From a checkpoint of a small transformer trained on Wikipedia.
Size: 10 layers, width 224, 4 heads of 64, MLP 896 SwiGLU.
Architecture: LayerNorm before each block, rotary positions, no biases in attention or MLP, tied embeddings.
Training: a variant of Muon for these matrices, 558M tokens, 8515 steps.
MLP neurons of a small language model. Each row is named by its layer, matrix (gate and up: input weights) and neuron, and shows model dimensions 160-223. Each number is 128 + 24 x the weight over its row's rms, rounded and kept within 0 to 255. A neuron's up and down rows have the sign that makes its largest values positive.
After each neuron's rows, "fires on" lists the tokens most often at its 100 highest values on Wikipedia text that the model never trained on; "fires in" lists the words (lower case) most often at its 100 highest values on Wikipedia text that the model never trained on.

L2.gate745 [137 130 143 111 127  95 127 122 149  75 137 146 127 142 122 127 125 135 154 125 157 139 138 114 144  78  85 157 101 111 141 163 100 102 124 152 175 144 124 127 154 107 129 164 123 129 134 133 128 189 161 154 121 152 137 138 144 136 127 151 106 154 145  85]
L2.up745 [133 110 148  77 162 123 127 172 140 139 147 130 176 121 136 151 119 130 121 152 118 111 127 133  80 162  98 120 107 122 102 152 113 122 111 129 116 165 157 125 151 165  94 113 160 113  93 183 105 138 147 147 153 146 127 164  90 134 173 123 104 134 118 123]
fires on: "form", " York", "ell", " call", "est", "V"
fires in: "york", "information", "tv", "called", "best"

L5.gate534 [148 101 138 154 114 161 151 144 139 131 122 118 112 183 121 136 108 162 126 150 120 108 113 116 145 147 159 136 113 143 112 148 140  75 165 137  92 130 106 118 162  78 131 128 117 112 124 126 166 120 102 171 128 181 160 151 117 105 156 132 133 109 134  93]
L5.up534 [161 139 132 118 145 129 101 126 133 116 126  99 115 117 120  89  75 143 113 165 137 112 102 101  88 133 168 143  99 113 139 125 148 158 133 132 111 136 129 100 182 131 161 141  95 142 102 149 163 181 116 172 129 129 111 120 115 135 133  98  77 141 152 127]
fires on: " he", " He", "qu", "re"
fires in: "he", "head", "held", "health", "heart"

L4.gate859 [ 88 109 154 138 122 177 127  74 161  90 117 122 119 149 118 106 169 133 182 168 118 116  99 116 138  90 117 136 125 124 126 153 141 144 152  95 141 114 121 137 176 151 110 138 119 118 112 161 109 144 170 132 125  83 148 125 174 127 123 129  99 109 108 132]
L4.up859 [132 126 147 150 110  94 138 123 102 111  76 159 175 117  95 156 149  74 120 142 125 116 110 141 161 137 137 148 100 131 151 118 136 146 103 121 115 118 112 112 167 115 129 139 126 135 129 135 146 127 110 113 163 161 116 154 130 131 110 130  94 137 122 116]
fires on: "ec", "ot", "x", "ex"
fires in: "total", "species", "technology", "textbf", "technical"

L2.gate475 [133 118 126 106 176 152 173 137 116 106  95  98 129  88 168 111 118 143 154 103  97 126 125 141  96 120 138 119  91 138 122 165 121 136 107 110 110 184 189  87 153 157 136 120 117 139 140 102 135 112 147 160 110 101 133 107 114  98 122 145  91 143 144  78]
L2.up475 [145 103 113 101  61 112 114 143 108 151 101 183 124 151 139 119 162 128 155 148 127 139 133  98 170 155 143 131 129 109 101 111 144 112 100 123 117 109 110 120 147 152 159 159 112 132 149 106  87 119  83 142 177  99  77 140 131 116 125 149 128 120 150 129]
fires on: "ich", "os", "ust", " no", "isc", "ic"
fires in: "just", "michael", "joseph", "richard", "josé", "no"

L2.gate692 [130 109 141 174 150 133 102 138 137 113 143 134  97 103 109 107  88 168 152 139 137 109 143 141 137 148 110 141 129 119 171 140  98 128 154 103 144  61  92 152 116  94 112 148 145 112 188 139 129 106 118 180 121 123 115 108 133 132 130 128 105 106 117 131]
L2.up692 [118 126 160 150 152  81 126 119 113 125 121 128 111 150 122  99 130 117  99 131 159 130 195 120 104 134 121  91 127 109 100 108 119 115 125 153 142 166 115 120 123 115 147 157 154 102 181 127 144 126 150 129 169 138  92 136 147 132 111 117 135  81  92 140]
fires on: " record", " rele", "lect", " elect", "pen", "ge"
fires in: "record", "release", "election", "open", "recorded", "age"

L2.gate290 [102  84 156 127  94 104 132 144 177 107 116 145  99  71 152 167 153 122 111 141 171 122 132 142  91 101  80  73 117 109 161 129 156 142 137 131 136 127 153  98  76  94 112 101 143  81 131 108 162 105 120 131 133 123 144 111 169 169 169 174 107 128 126 161]
L2.up290 [128 104 137 141 164 107 114 159 111 147 124 148 116 158 108 135 149 104 147 110 124 109 121 139  97 132 122 109 158 135 143 151 120 130 103 166  78  86 159 141 112 107 110  98 136 128 115 138 152 157 127 121 127 115 143 122 106 114  93 105 169 147 173 126]
fires on: "ver", " over", "ed", "ge"
fires in: "over", "silver", "average", "age", "led", "overall"

L5.gate285 [148 137 104 185 108 114 106  81 143  94  85 161 126 136 123 150  78 105 122 123 139  96 133 142 102 121 140 122 140 105 145 129 137 114 131 141 130 144 128  98 129  93 161 151  79 124 164 166 119 147 121 137 143 115 108 125 166 140 122  97  94 116 137 133]
L5.up285 [ 89 113 146  84 108 139 178 102 155 128 107 134 149 118 144 155 146 115 144  70 140 121 115 156 163 144 124 119 135 143 143 117 142  83 189 151 123 134 115 160 142 117 112 136 138 115 129 121 156 170 126 166 126  85 163 139 117 126  87 131 149 139 100 165]
fires on: "ot", "rat", "ver", "et", "ative"
fires in: "total", "several", "democratic", "vote", "democrat"

L2.gate123 [ 97 167 121 107 118 123 110 123 181 122 111 101 141 160 174 114 104 178 109 144  93 150 149 131 144 133 149 158 110 153 119 124 152 135 133 122 134 113 107 175  61 135 101 157 154 131 119 142 129 131 122 137 131 105 125 151 136 121 143 154  99 144  99 135]
L2.up123 [157 156 102 129 122 132 131 120 119 102 136 127  92 114 135 123 116 174 109  99 134 143 152 112 103 105 141 157 103 173 103 116 128 119 173 118 145 153 122  78 149 126  76 107 147 133 136 147 136  99 106 141 127 130  81  90 122 124 136  90 115 195 141 116]
fires on: "ine", " between", "amp", "ag"
fires in: "between", "marine", "engineering", "engine", "engineer", "examples"